python train.py --n_layer=11 --d_model=576 --n_head=9 --n_kv_head=9 --head_dim=64 --d_mlp=2304 --vocab_size=11012 --activation="tanh_gelu" --norm="layernorm" --norm_place="pre" --norm_eps=1e-06 --positions="learned" --qk_norm=false --attn_scale=0.125 --bias="all" --tie_embeddings=false --parallel_block=false --init="normal" --init_std_qkv=0.0239 --init_std_o=0.0051 --init_std_up=0.0239 --init_std_down=0.0051 --optimizer="muon_variant" --lr=0.00678 --lr_mult_o=4.0 --beta1=0.95 --lr_head=0.005 --grad_clip=2.0 --warmup_steps=200 --schedule="wsd" --decay_fraction=0.609 --decay_shape="cos" --final_lr_fraction=0.0 --batch_tokens=65536 --seq_len=1024 --doc_mask=false --train_tokens=709200000 --steps=10822 --dataset="wikipedia_en"
MLP neurons of a small language model. Each row is named by its layer, matrix (up: input weights; down: output weights) and neuron, and shows model dimensions 288-351. Each number is 128 + 32 x the weight over its row's rms, rounded and kept within 0 to 255.
After each neuron's rows, "fires on" lists the tokens most often at its 100 highest values on Wikipedia text that the model never trained on.

L4.up1004 [180 115 155 169 149  96 131 174 102 120 120 171 110 180  84 116  79 154 187  69 189  85 203 173 170 147  86 128 181 181 134 152 129 101 104  47 116 129 130 148 132 134 148 157 149 100 141 150  83 150 127 134 186 135  74 161  99 138 163 115  65 119 134  74]
L4.down1004 [136 178 135 115 148 143 102 187 175  98 184 132 165 125 201 134 115  85 143 102 127 127  78  75  74 131 102 132 111 106 100 109 157 105 149 178 107 111 141 120 141 186 111  68 181 148  93 132 184 140 127 141 134 188 107  88 155 168 139 101 185 111 171 113]
fires on: ".", "u", " b", " c"

L4.up2210 [ 81 157 158  99  77  77 179 160 121 147 133 141 119 110  39  91 173 104 156  79 158 143  68 104 159 154 111 118 108  96 117 103 118 145  98  85 138 118 107 186 108 115 163 159 175 176 101  59 150 134 134 146 110 114 181 111 121 157 151  97 130 135 149 145]
L4.down2210 [142 115  68 147  85 131  62 202 126 162 108  74 103 118 130 134 193 144 129  95 112  78 112 154 148 108 172 152 125 203 137 142 136 130  89 105 180 172  37 120 104  70 105 134 218 128  92 140 159 121 149 117 133  85 148 122 148 160 154 134 118  75 145  66]
fires on: " b", " the b", " a b", "-b", " the c"

L7.up533 [146 119 163 193 170 113 130  80  79  81 154 155 127 118 114 158  92 125 111 136 152 154 149 120 120 116 141 110 122 117 109  49 107 165 177 127 126  87 145 104 123 139 109  88 137  78 162  65 105 116 127 147  86 162 156 140 168 149 158  88 147 173 133 145]
L7.down533 [103  75 108 144 142 146  44 122 131 190 108 139 168 139 120  99 114  67 124 133 173 204 160 156 112 130 101 137  53 106 172 101  88  76 161 160 119 119 177 161 141 166 157 156 171 112 139 145 114  76 119 163 115 144 151 124 115 114 136 117 156  73  62 129]
fires on: "h", "s", "w", "d", "ar"

L7.up1184 [106  69 161 121 102 196 151 149  86 131 111 119 129 107 123  80 145 128 151 140 139 158 102  87 139 141 116 155 105 126 110 156 133 228 127 159 148  92 152 175 144  89  90 157 120 103 191 135 133 103 141 174 118 168 105  97 115 136 168 135  95  40 135 119]
L7.down1184 [182 126 127 137 205  99 116 122 123 118 187 130 190 128 167 130  74 140  97 155 141 140 179 152 138 128 114 129 134 151 116 156  85 101  99 123 157  85 133 114  81 198 171 156 155 126  81  73 133 127 106 129 162 130 133 124  99 202 117 144  99  85  46 170]
fires on: "m", "u", "v", "r", "s", "p"

L7.up738 [105 147 110 145 123 120  96 115 126 204 146 182 186 105 152  96 106 148 158 100  61 103 126 123 131 168  77 125  81 182 143 126 126 137 166 165 203 144 134  93 142 112  99  99  95 155 142 182 115 116 136 120 121 132 119 132 110 108 142 119 187 147 134 158]
L7.down738 [163 129 118 122 169 119 194 149 121 108 152  63 135 156 118 162 178 103 122 170 149 110 108 152 138 110 128 158 180  88  91 153 160 120 115 167 138 175 124 193 134 119 121 137 141 102 133 127  87 140 130 121 130  96 118 145 149 164 134 184 117 141 111 118]
fires on: "im", "ap", "ol", "o", "on", "i"

L4.up1351 [125 131 120  89 111 139 163  75  94 150 139 183 183 118 116 126  51 169 106 182 115 164 136 154  72 100 127 108 117 201 133 144  73  84 142 118 133 165 183 191 182 135 139 128 129 116 101 120 137 116 142 109 148 137  86 109 133 136 120 175  88 104 145 118]
L4.down1351 [220 102 151 139 157 110 173 128 132 129  97 191 142 185 155 162 200 103 127 140 106 130  74 150 115 150  71 163  62 109 116 167 113 154 129 109  87 109 131 114 139 107  94 147 134  74 103 172 155 137  97 169 176  89 121 126 164 184 153 102 122 143 142 141]
fires on: " | ", "2", "; ", ") | "

L4.up1505 [142 131 157 104 126 137 123 161 111 121 114 139 171 135 157 159  61 150  98  58 114  99 167 122 129 137 104 127 175 251 123 127  93  73 164 146  74  90  64 146 151 111 124 150 184 189 126 142 128 112 189 131 149 132 113 135 101 154 107 120 148 103 127  77]
L4.down1505 [108 163 143 130 125 164 134  68 152  99  77 125  96 159 119 121  85 121  75 139 149 160  94 199 157 155 156 132 125 131 157 223  81 164 135 137 158 168  17 138 122 131  87 179 107 109 186 119 104 194 165 126  85  80 152 111  90 140 152 137 143 101 125  66]
fires on: "18", "20", "ish", "ed", "15", "ash"

L4.up1914 [136 206 132 133 123 165 245 156  89 123  86  98 127 113 172 128 118 139 155 121 137 121 143 160 139  86 131 151 123 137  76 117 125 100 175 105 102 136 102  86 150 153 144 136 139 134 131 133  73  94 102  65 179  75 109 107  90 132 142  55 133 132  97 131]
L4.down1914 [114  78 149 142 101  76  84  95 183 113 153 171 114 112 103 126 109 101 144 107 124 131 120 123 120 160 135 120 178 127 126 135 143 156  95 123 146 119 125 160 119 130 100 113 152 118 120  97 152 121 193 194  87 166 137 146 169 142 126 220 120 133 158  80]
fires on: "2", " June ", " May ", " July ", " October ", " August "

L4.up625 [128  84  76 140  87 125 166  73 138 136 118 122  80 120  89 127 141 134  87  99 126 159 131 116 166 162 138 148 158 149 131 176 109 163 153 124 122  57 125 120 152 128 100 154 147 112 152 134 141 130 129 127 173 125 154 102 130 107 132 191 141 122  97 163]
L4.down625 [127  85 121 126 102 184 167 107 112  65 154 106 124 187 135 103  91  84 139 147 164 139  73 132 103 139 126 139 131 128  92 131 140  82  87 124 184 142 152 130 146 131 117 119 120 100 196 147 134 146 175 118  97 170  67 125 177 123 195 124 154  86 160 174]
fires on: " to a", " has a", " was a", " by a", " from a", ", a"

L4.up2038 [ 95 122 127 112 169 105 125 168 119 103 146 160 154 159 189 113 107 101 123  97 142  80 179 110  93 148 184 102  89 154 101 119 131 170 115 172 144 124 102 103  73 147 147 164 158  82 149 139 160 127 104 177 103 193 141 121 125  75 111 193 115 132 110 124]
L4.down2038 [124  97 109 162 121 141 127 171 102  60 105  97 120 129 133 153 148 161 138 125 113  98  87 183 125 151  69 136 169 108 115 133  98 137 116 119 198 116 163 164 208 102 120  68 125 150 111 113 133  84 103 102 178 118 101 128 128 114 128 138 152 100 113 178]
fires on: " | R", ", R", "; R", " (R", " r", " and R"